Part of a small language model's weights: width 384.
MLP neurons of a small language model. Each row is named by its layer, matrix (gate and up: input weights) and neuron, and shows model dimensions 160-351. Each number is 500 + 25 x the weight over its row's rms, rounded and kept within 0 to 999. Numbers have three digits each. A neuron's up and down rows have the sign that makes its largest values positive.
After each neuron's rows, "fires on" lists the tokens most often at its 100 highest values on Wikipedia text that the model never trained on. A number after a token or word is its count.

L2.gate1147:523540510481540524434499500543472468498485508505539485501494464500484466456490492505489506475450555504508529456510515541457523510438476559494483517502533484557466433537508524496552516496475509506530464483441476477493487520484498496472499473522521483477461515496551483499496482519526456562533465514504491541492480513480494498488495510513492432494482463495500541526515485458521449481493473493544498525507526497485460494479521493488481494495507548514484542492464519493478501529503531477498497468507489496528476492526527502481482477486489501527500519473510508471543502495470466474
L2.up1147:484510494490502531519464526491497517487508550463475545485480489517497507487480481523513477533583511479561488497507419502488486462496500495516478548526524525547511520471478486555481501504524514519536515480475505494488516490498457488528509518452497488521507493485515498533451506506490488510510503463532491478496493495487478496519486474474540504530521518490506488520526487476514500523494465530476500496509492541515510517480478461514493500534515498494510461493535496517437507506496534500477472580534503477484472494512498471496496472513478499508509519486521502507476493518495507558
fires on: "-" 44, "d" 8, "z" 7, " between" 4

L2.gate400:482507471529505497456474463516488519545500520485507502495476530508509516488500532522523508496521566472483519507559523531494546488498517534499466500507506483499496546509465519514492489518476506449504509484515489504519496470529519469520493510486480530503512480476526497484494482492488480512519472462469506519478471515518526531508525559510501520483469500516510473473499523474458485522507538548493461485499427496488509518492494488505520533514529462479564486513493499491515505482488503516529510472520504498477501511557475525524500481471465492520519491530495493524456506483538497504
L2.up400:507510517497504521513523497478462508493523462470512496468499487464505522497517520511501505525497447479493548507504502510492532455459465534486483490526495503514460483523483474490498494468553491513468520483477512534493463511511504489476475486478433535564479531502519499514489486487499496452539489476493517508525531491503506510482474572523503516489456516451507458508511508528530486513500506516490457476493529473487540496485472521509514533467498457517525507502475517508516529517506495495463474498518490465513555476501517518501496442497483503503525467489542527534502476471511476470
fires on: "ly" 14, "d" 14, ":" 7, " '" 6, " State" 6, "On" 5

L2.gate617:423494507500514513510496536494505527515489519438548477527489482511483487494536466537488447517508480523524494514507510510478487512484498509462486523470498534468486513526499500455510478476507524500514475488476488502505528520509519507500527544522515494472521509509487505432499505495465543450468489494460474507515470536446499492507504518525454467467492490525501507527493484527459471509470515457464494503481485482518503488512497529478493473470470494518531476493530490514532521444478524467519495508490503479495517524484494475503507507487513497503507523490511516497488466492497474480
L2.up617:507530509495487509513490465463522494487521493514476456520509536459499517493510488497421503493538532486468502454493498505499503462548531488525507495493483510533487504506515525483534504485507479513514499513514503531538494508512470524511508506516508449496487497466469494513515521467514536536502498548498553526499493516532517519529499502480493495481528524515487454521521512514524513523498580545504458487491475491539484494487511472506502529479534489513507487480535542466469493534505464502490474459486507490480475492495512498463494468519495515474539512475470533475439483582494498521
fires on: "ed" 15, "=" 12, " El" 9, "st" 6, "P" 6, " Little" 5

L2.gate885:500481509517462464502499496469537507528457520467486530468513483475510479515518495517468509531512521505480485500526504521482481509482467496498494499519486481509501492481531490513521503520533500508488483526523489497487494531462548463510496513517508469459547455506505494488480469494493509470509508516476489507488489514428500515469460529515463451545518532516501520483485471521489492504480465485525462469508504483506537517484514505487555533492450521502467494504500503483534445499501488476552566517467439502525491467489471441478452527466491475484455510520525483491509509449480500503
L2.up885:511480495534478501540502480482473529480497551448448500457496504527549467463464511480485501525485474535522471476487487481494486468502509475516525510510517496505532505451495476497488464523500474473505490545459538468494469542463550520522476491488460502517493485447491499527516535498474518483490517512454492503495474482529528501512519512476548522525488524491500490507511486517462497533502505516496482462504509487490461519497468517468472523487495490476493482507489545505516486520473505527488488542456521475507495502508497532498519503511524543520523501558525503494471499520499499484
fires on: " have" 35, " in" 7, " which" 4, " every" 4

L2.gate121:501456506464523496500472470548511505491497502498534484468493502491507515520502498533487508470531479512477474551495530541528510523501496507521493514492530509517461494499496483491501511484524498474482473472495494485563481508451461508496513496488500548516500526520514503499463511458491502514538494509501537522497444566497465507565477490503478525507483485507516481498494510480552535524502475503535498511488463521492523463525501573500495502491477471505510495484516500470481475469546474523524514546531476573470539501486491523531502500484540465506500478475540464497459516501483475501
L2.up121:484484478453439464488542454502519510494500529478509498476540492530484545503479459507484496524497518497467481478448490519450519487510514541460485506507501492505505485522453510498585515478517476480523538484501476525518517463481481474489517503531494515494508493492492481470508473475524534509506520548500551491470506462493505460524495512513481505473511514511540467497459507533522502459505478511515490433551499505521487503511496489473496456498479472552505497477464491482487481495532536468520457532495450495424548501470513469529460518505515481475477528510508550466517496491506487509
fires on: " to" 68, " into" 5, " be" 4, " (" 4

L2.gate632:532533494524445481476469507487524503519477510518471473481463514490519514509492475482516471466517513497430477511519486500516511489532491492492515507483501493473551519526489526494492472547529483482492468527487535521453520478545515485495478497531489521523474450503495503527534514525472479527514545525468503543495486505538498507470521481505479504478550518518500490507514473517505515532519508555507496472483525492499462513484490524459521484485473446518532492512489537510471513530524478475508499506490495530482482556501470520512445466496486483561499465531472500493529471502530500498
L2.up632:536501519499505463506457469518517475536545478543498497492479508515482527566476495532559522507509524500448483483522471451488537459469473489511498492475461523515537466473494514490471485499500475516492495518498509505493510515517523480527507511486492524469518518482528491485516518516504453530525478476486493520510454515509557482486529520545517520526537555498466506519425557468482499519535468549507514507530520495491491501513515516533546494503505479534504548497503533483480537503512515484460531496506480516514454506509528511526504504514459507520518504479508553520468464489495518524
fires on: "A" 17, "-" 15, "E" 11, "Y" 7, "." 6

L2.gate364:511499469524460517470492519476502465527493551515519489498472463525517515485482486522477512484483521490523487517506471509459469470517459497495523489441486563532464498542489510543530508480478516524502524499507474510486480509545497529501498465485497505507520470498513465511499513526476520512509463524507491450499518524521561517481476453497537477490522458480507445503531517467526495541461515505465504490530535530483487540511506498520475489510547480520515523499484460512543513493463548523513458511472478500556492502530527545540472542503476485461529487477464502506552468466509514518
L2.up364:540501554498495516491481502517534549502504553516521489477490504525516526511450505510515482502509503550498495466483499496463482532489528500525477461536501455513510489516488531471502467517477512517517513500462477553530497535482527494480518545547490464479512467548483473480516469461514548525549493523505490548478479494466490447516492500506465486481515476510502534531470519428546557511449511481504464530533434461497479516495506474502507522489467529479488537482468458506521530468506509544470513504487498500495485468492470487478516530507505502509464499560527448509517476466501518492
fires on: " its" 21, "na" 8, " major" 6, " provided" 5, " part" 5, "ham" 5

L2.gate945:506458457504500483522517490496506482479491478515466539528476466492491496474496507530493499498547495477503502527559480478513493476479523540498487544453531507491489498540515508495497528472481543431489502496487457510516515488491482523459518516525478551477495493498501483471477513498508526515476504445469502496474487530536504506542502504503456522495492455489506495523472525503514502527483512498528456555512522512483496513449487516517509441479480500524513520487480462442540526480524510502477522473501450445523486560502476496522465521490508489475492501508517469552489514493460484536
L2.up945:540497473521513493501486486520531482502509467483500494476449503517427508496485509468436478456500518454449494496512502473521512442526534553478515494497486515470566511530467480460508553524531508515456496481455490474514506532497545472518469500541485469514508503521472471515493550520482487491522473505508434517490490499463538489513503484522504505465528491446502498500502532512468494490499473488522478467482503491473502513493504529483489476511493500482534526528488516508529523487523530487468526532480484545485438467490478518496538451509469485503515487514495502501508483522443501481
fires on: "==" 42, " =" 6, " alpine" 5, " U" 4, " 200" 4, " Summer" 4